Weights of a small transformer language model.
Size: 9 layers, width 512, 8 heads of 64 (4 for keys and values), MLP 1344 SwiGLU, vocabulary 25331, 38.7M parameters.
Architecture: RMSNorm before each block, rotary positions, biases on query, key and value, tied embeddings, normalized queries and keys.
Training: a variant of Muon for these matrices, 2072M tokens, 7905 steps.
MLP neurons of a small language model. Each row is named by its layer, matrix (down: output weights) and neuron, and shows model dimensions 32-127. Each number is 128 + 32 x the weight over its row's rms, rounded and kept within 0 to 255. A neuron's up and down rows have the sign that makes its largest values positive.
A block is one neuron, or neurons of one layer that tend to fire together. After each block is what it responds to, as a language model described it from the Wikipedia text at the highest values.

L6.down8 [113  91 160 144  78 134 113 147 137  99 110 132  65 115 134  41 156 135 129 179 126  79 108 115 102 120 110 130 114 144  90  96  96 130  98 133 100 148 148 142 159 154 124 119 112 117 155 100  80 169  40 138  90 191 128  85 117 152 114 204 133 100 178 122  90 120 149 142 172 145 118 138 121  98 156  94  99 106  78  87 105 148 100 111 147 143 172 126 149 122 158 110 120 102 109 106]
L6.down54 [ 98  87 121 120 142 157 118 127 144 122 147  93 104 152 120  81 136 134 104 141 184 185 139 105  86 135  50 106 127  40 172 108 162 103 126 102 185  67 169  91 147  79 127 170  68 182 134 138 128 164 153 165 128 137 134 158 122 150 134 158 206 123  93 100 128  87 146 168 155 128 110 127 162 142  86 138 156 121 108 140 156 185 202 106 138 139 129 137 111 153 163  98 112 170 152 119]
L6.down66 [123 103 181 170  97  86  89  95  85 153 169 131 156  30 117  87 116 128 128  90 129 132 139 100 143  86 190  89  81 150  96 135 172 132  88 101 185 147  57  93 134 105 120 108 119  99 150  84 110 107 133 139 135 114 127 124  54 139 105  94 212 161 124 123 149  89 165 113 127 150 112 105  89 120 107 148  97 121 156 113 146  93 131 153 108 108  83 114  95  91 101 200 170 154 110 155]
L6.down280 [133 110 136 108 129 106  91 212 106 198 156 176 172  92 109 164 122 116 117 171 164 171 101 104 131 133 107 146 194 142 139 101  86 105  98 131 118 153 118  90 129 177 148 149 130 134 119  95 119  59 179 121  97  77  93 120 189 104 103 161 107  86 137  85 129  80  91  90  90 147 160  94 130 192 179 135  63 129 176 157 158 151 140 169 104 150 112 134 129  82 105 138 213 173 117 123]
L6.down500 [161 108 161 135 214 127 169 173 122 131 177 126 123 151 142 113 156 153 138 167  94 160 177 151 132 150 176 150  79 128 118 132 155 168 162 136 111 143 133  88 122 110 123 121 160 192 103 137 138 208  98 124 172 102 169 113  85 144 185 105 131  80 137 139 118 134 102 205 133 137 134  80 122 148 123 154 155 128  55 176 134 147 128 133 131 153 164 117 105  68 119 149 125 155 184 132]
L6.down587 [167  82 116 122 118 145 109 158 134 129 147  58 172 133  81 144 113 189 169  81 107 103 102 128  51  90 107 139 147 180 152  91 139 165 137  91 194 154 140 127 115 175 175 104 127 147 122 116 146 168 206 121 177 121 109  95 148 149 145 109 141 176 120  74 124 144 213  63 184 139 141 158 118  87 123  58 135 126 123 182 139  45 155 153  97 119 164  64 159 130  56  78 172  71 211  98]
L6.down614 [122  81 102 169 130 125 173 159 128 185 148 145  94 122 121  89 107  97  99 142 131 168 144 124 177 149 132 106 131 129 100 104 139 100 159 130 123  62 109 183  89 126 144 168 119 162  97 132 159 129 103 133 119  95 100 110 100 141 126 107 115 107 157 127 142 127 144 121  94 126 180  90  67 139 102 143 193 158 222 132 140 159 146 102 234 130 152 120 168 170 134  92 206 127 101 146]
L6.down635 [ 85 129 158 209 103 152 112  79 120 119 138 165 133  82 129 127  99 134  73  97 132  57 199 103  90 138 155  93 113 156 177 154 130 118  86 162 100 121 139 113 126 118 115 101  81  84  95  97  99 169 182 149 143 135  97 163  98 149 105 113 113 128 159 145  60 159 152  90 103 108 115  59  59 117 136 129 106 159 104 131 163 148 154  95 181 101 168 124 117 112 106 135 104  74  91 104]
L6.down802 [116 110 138 171 186 114  97 116  83 105 150 100 148 133 105  95 165 154 112 127 110 162 177 113 132 177 121 133 109  99 149  83 107 188 141 160 176 135 147 117  88 100 107 153 111 117  79 114  97 131 112 102 120 118 109 146 121 129 161 125 135  91 170  92 144 146 113 156 140 119 114 101  90 134 125 119 104  87  87 133 148 153  96 110 111 128 133 155 146 105 133 139 143 115 127 129]
L6.down897 [141 141 156 158  89  89 125 147 122 160 184 166  78 131 156 126 118 109 111 135 106 146  97  67 166 119 112 147 141  90 113 146 159  87 117 116 160 137  90 167 149  47 126 159 173 122 113 150  76 108 122 180  84  93 181 102 137  73 123 157 138  94 137 117 161 131 129 123 111 132 194 102  92 139 157 202 109  96 146 152 175 106 164 103 192 101 142 153 119 138 123 129 109 169 104  96]
L6.down1063 [147 161 129 128  96 103 141 175  88  52 114  71 181  62 187 157 179 156 137 120 129 156  86  35 125 115  74 119 131 135 122 142 180 140 109  94 150  56 109 136 128 139  95 114 135  86 113 152 137  76  68  94 111  97 112 134 130 199 127  99 144 120 140 100 114 163 138 149  89 101  96 171  88 139 118 125 121 139  84 186 122  73 100 104 125 144 158 119 123 119 155 102 171 187 120 117]
L6.down1108 [ 97 129 175 175 134 153 129 135  90 138 132 162 141 144  89 158 135 130 108 155 111 151  50 122 166  89 117 176 147 100 136  87 118 100 119  82 126 159 114 127 143 132 178  82 151 132 150 104 145  86 186 180 107 142 149 129  99 150 129 109 112 160 155 141 116 112 129 153 127 157 115 117 119 168 126 209 139 156 157 108 122  67 159 132 113 179  95 107 130 114 157 131 197 162 136 115]
L6.down1133 [ 84  66 157 134  57 132 177 142  47 151  89 118 120 174 168 120 118 170 130  87  69 135 151 142  82 164 135 127 171 106 126 106 159 147  82 152  72  96 137 118 145 113  94 134 129 125 113 116 146  54 122 125 118 171 123  95 104 163 106 164 134 117 107 126 115 192  96 191 113 139 101 180  84 122 104  94 149 166 149 130 154 140 102 113 138 132  99  75 155  89 139 134 165 111 112 113]
L6.down1154 [146  64 165  46 142 167 125  90 104 129 131 115 142 136 114 125 158 139  97 106  96 186 120 104 137 134 156  88 129 164  44  72 116  86  89 143 101 120 114 148 126 131 103 171 162  68 174  98 126 141 130 152 153 150  37  69 109 170 146 168 122 150  78 161 128  82 139  17 154 145  71 126  99 125 103 139 163 162 112 119 164 120 126 126 180 180 149 143  99 123 115  94 162 134 196 137]
L6.down1238 [140 171 127 161  97 176 105 135 112 133 131 112  83 162 133 160 129 117 136 127 139 133 101  94 179 110  99 131 139  75 167 136 101 109  92 104 140  96 187 145 152 165 102 167 192 104 100 108  98 158 159 164 100 129 125  72 151 150 158 141  76 126 127 168 155 110 129 119  98 105 138 152  95 114 142  38 190 127 132 116 128 155 164 103 131 126 124 121 138 109 110 113 142 105 123 177]
L6.down1303 [106  35 129 174 113  56 119 163 167  73 167 133 170 140  91 145  72  79 139 115 160 158 116 163 120 126 110 195  52 133 134 119  84 180 185 142 139 185 110 125 118 159 162 122  88 127  88 147 192 112 122 108  78 125 223 108 126 111  92 116  92  62  85  95  64 134 189 107 138 137 155 123 105 129 111 145 118 145 146 143 154 114 130 103 128 111  79 133 145  99 142 108 163  86 153 115]
Responds to: Directive "to", come, plural nouns

L2.down356 [135 141 120 128 122 132  95 158 154 175 198 144 184 166  75  94 120 156 124 149  75  80  72 124 161 126 150  75 180 181 139 106 175 105 209 120 125 138 158 108 164 100  77 137 105 138 136 123 135 121 120 113 133 162 138 156 154 154 113 149 143  97 125  67  83 111 135 146 155 133  97 132 149 135 140  94 125 109 104 124 134  36 212 114 114  78 154 161 114 109 126 138 121 106 164 143]
L2.down449 [156 140 109  71 159 120  35 136  63 168 129 150  75  86 107  71 128  91 178 101  84 102 111 153 113 105 178 126  94 119 100 156  85 114 111  84 151 116 148  93 118 108 119 102  81  85  69  96 141  96 106  57 150 178 106 167 143 155 176 167 126 160 119  88 182 129 119 130 152  98  99  76 161 114 112 132 181 155 152 131 132  81  89 199  93 130 175 135 147 129  85  58 161  75 104 172]
L2.down488 [113  94 156 108 104 116 139 111 159 121 116 112 150  81 120 108 156 131 123 129 104 139 135 139 158 142 160 112 166 128 136  60 140 148 157 154 118  79  51  75 198 139 145 134  99  80 109 181 155 142 114 105 112 121  68 112  67 157  92 157 126 114  96  76 113 113 144 183  85  60 122 131 110 134 123 115 126 152 150 109 149  43  77 117 136 147  98 125 125 125 119 150 152 140 157 138]
L2.down718 [178  61 140 159  30 155 106 111  68 178 155 112 152  85 119 129 134 145 127 124 164  80  85  96 156  76 111 120 144 178 138 130  66 213 148 117 138 136  94  90 187 152 162 114 146 120 126 106 110 161 142  90 157  97  63 177 110 115 141 127 148 162  48  72 154 173 136 119 100 122 126 155 122 145 126 146 125  95 162 122 130 150  99 170 158 124  86  97 128 104 104 155  67  85 187 146]
Responds to: Locative/genitive prepositions

L2.down121 [181 116  97 130 100 136  84 144 139 119  86  96 134 119 168 151 145 111  81 190 112 100 182 121 148 112 151 162 130 165 117 157  88 142 118 109  76 128 126 117  86 157 159  93 167 175 172 137  96 144  91  97  74 188 137  81  71 143 174 130 103 111 158 136 154  87 136 118 119 107 102 102 208 161 161 121  94 122  96 129 129 125 203 137 131  93  95 139 113 177 118 114 204  98 158  69]
L2.down717 [131  54 183 149 107 155 113 150 114 148 173 167 134 153 126 168 103 119  92  62 100 100 147  79 160  93 131 183  90 108 129 166  94 159 101  64 115 122 103 132 112 122 149 106 169 182 131 123 114 194  66 166 125 161 111  67  84 135 140 135 147 204 117  60 125  96  81 115 165 113  99 120 138  95 212 161 190 113  99 102 112 190 125  86  96 123 144 119 163 155 131 126 105 148 143 150]
L2.down883 [147 126 118  94  80 125 130 119  83 122 152 140  57  87 151 203  83  98 154  94  81 127 101 107 208  81 157 123  99  77 156 128 160  96 135 138 195 131 155 128 127 135 137 106 155 124 127 105 133 145  80  59  78 131 116 142 125 158 105  67  88 152 152 127 182 127 152 182 190  95 189 150 123 128 155 142 167 138 104 119 117 162 148 132 148 133 111  94  95 134 197 123 156 132 141 174]
L2.down1271 [115 127 101 143 115 143 106 124 139 115 149  89  99 134 121 184  73  83 158 104 139  90  61  45 114 145 178 123 117 137 139 136  95 105 151 143 105 110  79 142  87 129 185 218  97 153 125  91  75 119  93 170 103 151  90 142 193 104 119 108 191 101  80  77 154 137 144 145 137 159  98 147 148 123 236 127 130 153 149 103 133 103 168 112 112 154 146  99  91 142  61 156 141 130  59 161]
Responds to: Noun-phrase openers / "An" starts

L6.down57 [153 114 101 134  79 112 145 116 125 159 120  85 172 130 144 148 152 143  57 129  99 118 153 136 139 120  60 142  87 142 183  54 111 148 170 137 124 129 113 155 135 161 134 162 103  82 113 163 161  66 144 118 119 142 106 141 145 177 124  41  69 108 155  85 126 144 191  98 148 103 203  74 145 117 107 107 124 104 132 152 145 119 120 100 107 153 135 136 138 130 124 172  99 162  82  98]
L6.down65 [181 128 101 158 152 135 148 130 117 168 139 134 147 163 126 166 140 117  82  77 137  64 159 103 171  93 133  54 128 212 100 174  48 134 163 106 113 152 144 163 113 152 204  83 179  79 112 139 145 111 119 155 113 158 147 138 172 143 123 120 158 154  92 180  75 132 172  98 159  65  78 143 179  99 127 131 129 104  82 113 165 157 126 133  98 166 133 165 114 116 158 126 128 159  85 140]
L6.down163 [118 163 113  75 104  64 167 162 106 120 117  90 135 127 142  88 102 120 160 114 144 187 178 130 169  91 197  79  86 117 178 175 122 143 140 112 172 101 131 126 124 101 121 147 115 137 105 134 115 194 150 161 101  74 137 127 104 175  85 111 111  87 136  70 113  62 101 108  87  93 109 143 115 115 162 150  76 128  93 148 143 116 137 149 145 100  82 117 111 154 206 164 125 161 186 129]
L6.down193 [133 115 183 142 114 180 116 162 118 120 109 133 109 110 154 134  90 155 138 185 123 172 149  99 114 120 167  88 166 129 155 115  49 135  98 121 134  86 166  98 124  82 151 125 153 120 108 128 101  76  76 180 193 181  86 120 158 103 169 144  88 161 134 193 104 142  90 114 146 159  61 123 157 105 117 146 124  96 139  73 100  90  60 128 168 132 143 128 144 176 111 115 144 119  77 141]
L6.down441 [112  91 134 123 119 143 171 128  96 139 141 118 203 179 122 187 103 177 136  93 113 134 159 168  93  99 194 151 111 121 118 136 139 146 128  95 187  76  86 106 117 153 155 126 126 118 163 130 175 145 164 194 128  52  87 133 146  86 134 141 106 105 158  98 145  83 133 103  97 117 114  92 101  89 120 139 127 106 143 123 136 131 131 124 169 145 121 122  90 133 106 106  90 167 147 146]
L6.down510 [ 62 140 114 106 141 132 140 115 137 136 179 116 107  47 170 139 136 129 114 116 155  80  86 155 106 115  63 113 120 141  92 144 100 198 188  96 153 104 121  78  92 101 149 113 126 160 129 152 153 113 126  63  99 146  92 143 105 102 170 111 143 187 189  78 233 113 113 157 147 124 148 177 149 175 113 127 172 117 183  84  71 106 146 140 110 144 134  90 152 156  98 158 215 118 156 167]
L6.down655 [101 117  70 127 108 104 135 152 162 109 128  99 153 183 111 178 166 159  89 119 139 150 135 158 115 130  90 131 131 140  93 165  75 127 136  94 172 130 125  94  74 161 177 121 170 140  97 181 165 116 118  70 127  97  80 105 145 103 119 128 144 124  82 108 107  44 177 121 166 114 148  98 173 128 145 155  81 161 191 126 128 115 132 112  94  91 148 106 122 163 131 100 104 149 109 152]
L6.down663 [124 113  60  97 148 159 150 120 139 162 138 106 118 133 109 172  88 149  88 126 169 138  93 134 147 138  93 128 109 138 172 127  89 156 148 127 148 105 139  99 127 143 156 127 113 153 110 105  78 151 157  65 122 123 149 137 128 124 159 110 141  96 125 140  71 111 186 124 189 115 183 156 127 121 114 122 177 123 115 104  78 137 130 156 117 172 115 147 125 179 167 117  83 154 123 132]
L6.down863 [129 174 114 114 111 146 142  98 180 121 102  82 142  86  78 112  92 146 124 155 143 118 192  72 131 117 159  82 136 140 114 129 113 146 126 127 137 158 116  87 187 114 136 127 117 118 166 133  97 110  98 138 140 156  85  84 141 176 136 103 119  78  80 118 127 105 141  92 127 172 102 129 120  97  86 104 143 136 163 125  96 125  92 176 125 125 146 104 138 121 105 120 147 171  89 117]
L6.down1086 [135 117 101  50 170 137 169 137 124 111 137 125 127 103 134 111 127 119 118 140 131  90 114 126  89 105  99 101 136 111 148 108 104 140 110 116 135  88 168  77 145 111 128  96 156 184 163  90 174 131 101 158 140 105  76 136 152 127 101 150 115 116 162 150 145 126  91 119 104 176 156 122 182 147 101  96  90 106 130 135 109 156 167 124 219 117 165 116 136 109 149 103 173 113 116 132]
L6.down1119 [146 137  97 113 107 117 199 104 158  89 158 114 155 128  90 127 142 114 159  42  89 123  66 116  83  96 166 133  94 146  96 126  76 121 186 113 148 131 102  85 169 105 132 182 102 146 154 143 116  65 123 144 147  95 116 115 125 195  95 164 136 134  96  97 118 142 167 115 131 114 105 157 166  91 142 144  72 119 100  96 133 135 157 173  75  86 141 116 149 107 133 151 152 136 162 169]
L6.down1157 [122 159  93  98 134 133  90 103 143 118 160 229 101 156  96  98  82 118 110 143  76 147 121  73 103 128 160 126 135 166 137  61  94  91 108 142 113 128 133 207 149 127 145 137 140 155 119 129 145 106 154 158 113 174 134 154 129 128 102 166 124 126 103 129  71 163 148 157 154 127 107 141 142 145 218 110 117 115 104 132 111 135 148  89 114 120 138 102 120 147 131 123 107 142 136 153]
L6.down1162 [124  82 150  92  85 138 155 136  93 140 150 181 150 146 120 111 134 105  51 194 121 144 106 139 110  43 156 103  99  82  93  46  44  69 141 116 142  99 112  82 103 105  83 170 134 114  97 103 111 132 118 129 132 187  94 123 161 114 122 122 118  86 113  75  83  74 152 127  79 133  81 117  99 120 172 105 119 108 188 157 131 130 133 108  92 147 134 112 127 119  94 163 168 128 166 105]
L6.down1179 [ 97  96 144 162  93 117 134  59 160 157 163  85 123  85  42 171 115 151 122  87 100 152 124 167 112 186 154 109  93 165  71  99 144 170 167 154 124  85 173 147 158  87 101 157  92 134  46 178 128 205 157 135 183 149 133 176  90 142 102 143 155 145 176 110 135 156 138 106 104 120 114 145 161 111 224 110 142 130  68 145 142 176  97  93  85  76 198 141 128  90 175 139 111 140 112 132]
L6.down1218 [ 94 149  82 109 109 108 134 155  99 156 157  56 116 178 129 184 141  94 155 158 139  95 123 111 108 120 106 156 122 224 181 167 153 145 146 119 168 106  90 202 143 135 109 136 136 126 161 122 136 123 118 144  65  85 119 135  89 131  76 109 105  98 135  87 136 155  85 126 152 161 115 159 206 116 112  99 160 139 114 180 133  97 144 126  90 152 144 102  72 133 175  61 133 102 108 102]
L6.down1269 [116  62  92 124 150 160 112 145 203 122 146 149  61 166  85  98 163 158 152 110 166  88 107 173  88 171 172 127 120 112  77 102 133 143 121 105 182 144  66 135 207 172 127  99 131 124 122 116 157  91 117  85 136 130 127  71 135 152  93 130 132 164 110 141 121 109 165 144 146 190 171  70 136 126 129  98 118 101 176 107 146 166 143 143 151 138 116 178 129  85  70 137 125 175 118 103]
Responds to: Slot before repeated name

L2.down30 [ 91 106 146 139 119  95 172  56  58 141  61 123 163 137 117 139 114 100 135 118 163 122 132 168 110 173 108 109  96 146  89 112 113 183 148 101 116 124 149 117 128 166 131 146 162 180 131 120 156 128 144 125  92 127 140  88 149 191 110  89 180 162 187 183 112 107 201 131 211 101 114 145 163  39 112 146 215 148  75 143 138  86 134 116 177 134  49  83 154 169  87 101 136 133 143  66]
L2.down799 [129 124 154 144 121  92  92 105 124 175 161  99 100 104 128 148 118 113 114 155 154 124 151 205  96 104 130 139 151 132 151 138 153 104 131 125 140 185 111  57 118 113 195  89 135 188 152 110 181 153 145 133 108 151 110 140 154 116 135 108 106 101 168 123 111 123 123 170  92 137 151 100  75 159 170 139 133  63 112 122 130 143  70 138 145 124  99 126 140 172 159 168 105 129 140 171]
L2.down814 [ 95  19 102 105 160 118 126 140  98  99 170  68 142 188 150  87 109 102  99  26 127 172 119 131  99 124 118 165  98 177 151  84 145 183 150 130 152 177 174 107 131 139 148 181 116 124 118 136 117 136 180  86  97  92 142 141 122 128 128 106 127 128 102 115  57  91 170 157 202 144 144 131 156 117 116  70 134  82 137 142 105 160 143  99 160 165 159 134  91 137 149 143 112 117 174 150]
L2.down969 [147  71 120 144  98 154 143 180 101 130  98  85 122 125 118  80  94 112 142  57  80 124 210 104 100  98 171 156  86 109 124  95 116 100 199  98 103 128  66 133 143 164 184 117 149 149 111 102  97 121  94 137 149  93  93 127 128 133 145  78 181 159  84 105 151 108 143 109 114  90 111 131  66 111 184  92  94 165 137 136 105 123 129 140 140 153 114 147 135 127 114 126 171 167 126  68]
Responds to: Pre-verb infinitive/modal slot

L6.down324 [ 90 103 146  80  65 137 129 152 112 122  87  74 109 130  63 156 145 115 112 148 143 159 172 145 121 126  71 146 189  90 143 154  96 140 131 106  95 198 121 107 105 159 168 169 150 122 201 125 128  97 127 101 122  89 135 126 102  81  57 142 120 146 149  86 110  97 136 109 121 172  86 127  55 142 112  90 132 130 112 145 117 118 108 120  95 178 128 151 102 155 154 200 185 130  96 115]
L6.down354 [ 90  94 162 128  88  92  98  77 122 125  91 114 130  75  86 134 150 158 153 120 125 156 128 106 168  68 162 142 141 161 153  76 173  71 126  82 137 100 124 104 164 156 100 175 106 166 120 115 105 146 126 148 136 116 121 112 152 139 119 131 156 103 112 154 115 126 134 115 141 149 112 142 174 128  86 186 135 193 166  73 128 101 177 119  75 151 113 122 143 115 124 118 140 123 154 116]
L6.down432 [112 210 138 107 138 121 193 128  96 165 149 132 175 138 172 121 100 195 106  90 160 132 133 122 120 146 176 178 127  26 100 180 101  96 145 152 130 102  52 111 133 122 112  77  94 125 118 173 120  99  68 107 168 174  94 126 118 103 129  68  90 158 118 177 135 178  97  46 113 164 111 120 119  68  80 108 145 134 146 125 164 179 100 103 118 186 188  67 103 145 182 115 171 150 188 121]
L6.down445 [116 136 140 108 136  68 132 132 111 111  85  93 139 100  82 122 136 157  62  95 145 145 116 151 151 103 124 134 116  38 116 178 141 103 113 104  90 106 160 123 145 104  98 144 174  49 152 153  71 141 120 152 128  93  99 135  84  75 121 144 111  88 165 107 170  99 127 125 137 193 139 128  97  97  90 149 149  66 154 136 154 144 149 151 128 124 135 104 160 139 122 168 111  86 173 179]
L6.down490 [ 87  76  86 166  83 138 131 146  72  87 155  75 127 151 111 119 157  92 142  72  88 164  77 106 118  99 107  90 153  92 141  67 107 177 138  94 151 153 115 127 159 100  68 137 166  46  72 169 101 104 139 133 185 141 141  94 115  87  59 139 140  69  90 121 128  97  87  58  98 142 153 126 100 154 124 110  56 148 166 115 101 115  58 133 128 124 112  95 141 116 141  67 143 103  75 154]
L6.down665 [105 119  78 145 176 167 130 144 103 111 163 162 135 149 159 106 101 115 158 208 103 142  76 134 226 143 133 133 122  86 180 122  90 123 124 113 106 141  94  90 136  74 147 134 171 118 106 168  84 140  72 140 162 120  82 103 102  93 152 155 182 159 102 190 147 155  86  86 156 119 108 160  56 131 144 149 168 155 137 134 154 161  95 102  57 107 112 145 135 110 148 136 109 112  95  78]
L6.down678 [126 106 104 139  96 147 197 145 121 114 114 134  95 206 158  99 195 133  82 153 207 134  57 150  55 134 155 106 146 126 120 121 143 136 137 146  55 143 168 193 121 152 142 100 142 117 149 137  94 149 137 100 218 147 117 161  80 142 118  93  68 123 179 120 171 166 174 134  80  79  51  77  51 127 120 137 167 130 163 105  91 128 147 100 122 157 138  91 117 160  92 136 102 167 117 178]
L6.down695 [154 138 140  89 139 138  61 122  82 168 117 174  69 122 196  73 193 101 160 123  99 130 159  89 121 165 116 135 185 133  74 101 123 112 119 137 120 160 178 122 126 142 147 188 164 121 169 112  83 132 165 132 100 153 113 129 118 132 157  98 111 106 140 133 218 105  95 108 126 148 153 135 130 150  79 168 177 142  91  97 107 104 159 136  86 151 139 100 140 123 134 151 173 121 139 186]
L6.down703 [166  87  90 141 147 115 126  59 113 157  95 204  56 137 160 145 131 201 113 145  99 165 125 147 124 126 141 117 131 142  98 154 163  91 131  66 189  89 121  74  98 119 104 118 105  99 110 121  70  93  98 178  67  94  57 122 143 142 135  77  74 160 152 125 168 129 147  68 146 123  86 119 165 112 140 161  79  98 119  92 129 170 194 143 151 152 124 181 141 139 126 134 125 105 170 159]
L6.down712 [104 131  55 162 171  66  99  99  64 113 142 146 140 149 124 112 190  78 177 144 138 159 140 129 123  68 116 106 130 164 133 106 147  88 130 152  97  86 184 132 149  86 135 120 191 145 130  88 119 148 108 120 146 142 195 133  72 156 103 109 108 144 148 160 127  95 161 170 130 156 123 150 151  89 134 116 151 132 169 135 136 132 131 163 141 151 205 138 153 142 136 136  96 186 144 128]
L6.down745 [ 88 108 120  84 125  82 146 138 136 152 110 122 168 114 140 179 215 144 106 143 121 119 118 169 155 146 131 172 149 120 153 161 114 110 183 148 172 119 132 124  90 123 134 168 135 102 118 173 121 194  94 125 111  55 128 144 122 107  82 116  53  87 222 224 168 162 131 107 217 144 160 108 106  99 156 124 150 117 146 102 111 175 144 139  90 144 160 168 194 148 133 135 150  76 180 139]
L6.down750 [108 126 133 172  93 118 168 134 135 109 118 149 134 159 172 168 108 104 135 140 117 181 137 129 117 127 121 176 130 189 195 121 136 202 147 120 163 167 161 138 208 138  89 134  91 143 131  93  68 111 109  65 137  95 117 128 151 129 118 106 109 109 112  90 157 152 135 162 113 134 158  55 121 179  95 111 130 169 128  60  79 145 206 100 105 181 159 156 116  74 167 153 125 130  86 175]
L6.down935 [106 139 128 181  93 119  68 171 119 125 157  79 138 149 147  97  88 128 139 149  49 168 125  61 104 179 124 113 127 135 143 129 123  73 144 112 124  98 168 129 159  82 132 127 122 119 125 110  98 148 127 145 125  68 145 164 116 192 178 199 148  86  85  78 103  97 141 142 153 103 159  72 157 119 132 142 135 128 134 162 108  84 123 163 150  96 175 138 128 127 177 158 149 146 139 165]
L6.down997 [128 151  88 205 134 107 101  95 161 158 193 222 100 118 161 109 155 138 148 173 148 156 185  62 208 182 101 141 107  99 141  57 135 124 101  86 101 109  53 166  77 130  80 107 114 166 153 155 175 149 131 140 114 118 110 106 138  95 149 130 108 114 137 153 187  38 126 161 100 120 152 165 146 135 165 119 139  99 121 145  99 141 192  61  89  86 142 135 115 191 159 103 114 141 196  88]
L6.down1196 [112 115 134 132 113 143 114 101 154 136 119 126 113 124 151  62 143 109 128 147 129 180 127 118 186 134  92  62 102 137 128 139 183 150  58 116  87 141 219 194 113 152 152 102 162  90 171  89  98 115  96 112  94 154 106 113  78 109 160 125 128 121 134 134 190 154  62 132 110 114 104  91  81 120  79 129 141  79  94 102 221 128 113 175 135  61 105 111 126  83 169 183 170 168 133 104]
L6.down1265 [111 140  96 140 129 133 119 132 135 167 126 133  87 102 148 114 155 152 128 102 123 106 128 120 145 109 122  79 100 132  81  86 101 101  47 189  55 148 141 157 107 131  66  72 200 171 160 198  95 151 167 192 141  62 159 123  95 169 141 165 128  96 166 121 167 216 125 165 186 113  86 143 133  78 157 148 149 132 146 116 120 170 166  97 184  98 126  95 120 104 204 198  60  99 136 129]
Responds to: Indefinite article "a"

L3.down1055 [176 137  79 111 103 202 156 140 159 143 132 185 155 106 113 115 145  80 165 108 114 144  83 166 112  97 127  86 137  61  86  60 168  97 148 115 143 224  74  94 129  97  96 115 154 116 113 151 145 131 113 147 141 108  53 173 154 147 163 112 169 188 169 144 135 163 177 161 149 101  96 149  79 134 137 115 166 120 140 141 103 139 125 185  96 122 144 108 159 107 114  72 171 160 122 150]
Responds to: Word "in" and prefix

L3.down383 [ 94 105 122  77 137 100 150 185 159  83 121  86 130 143 162 113 178 186 186 147 166 139 139  61  71  85 120  86  89 126 152  84 154 149 198 120  80 117 181 146 119 150 125 130 136 143 130 188 108 144 105 139 100 136 181 138 115 156 124  97  98 167 125  93 105  94 148 127 170 115 128 131 183 124 136  86 163 125 136 146 123 134 130 137 109  88 120 160  66  56  98 100 132  68 138 104]
Responds to: Infinitive to and modals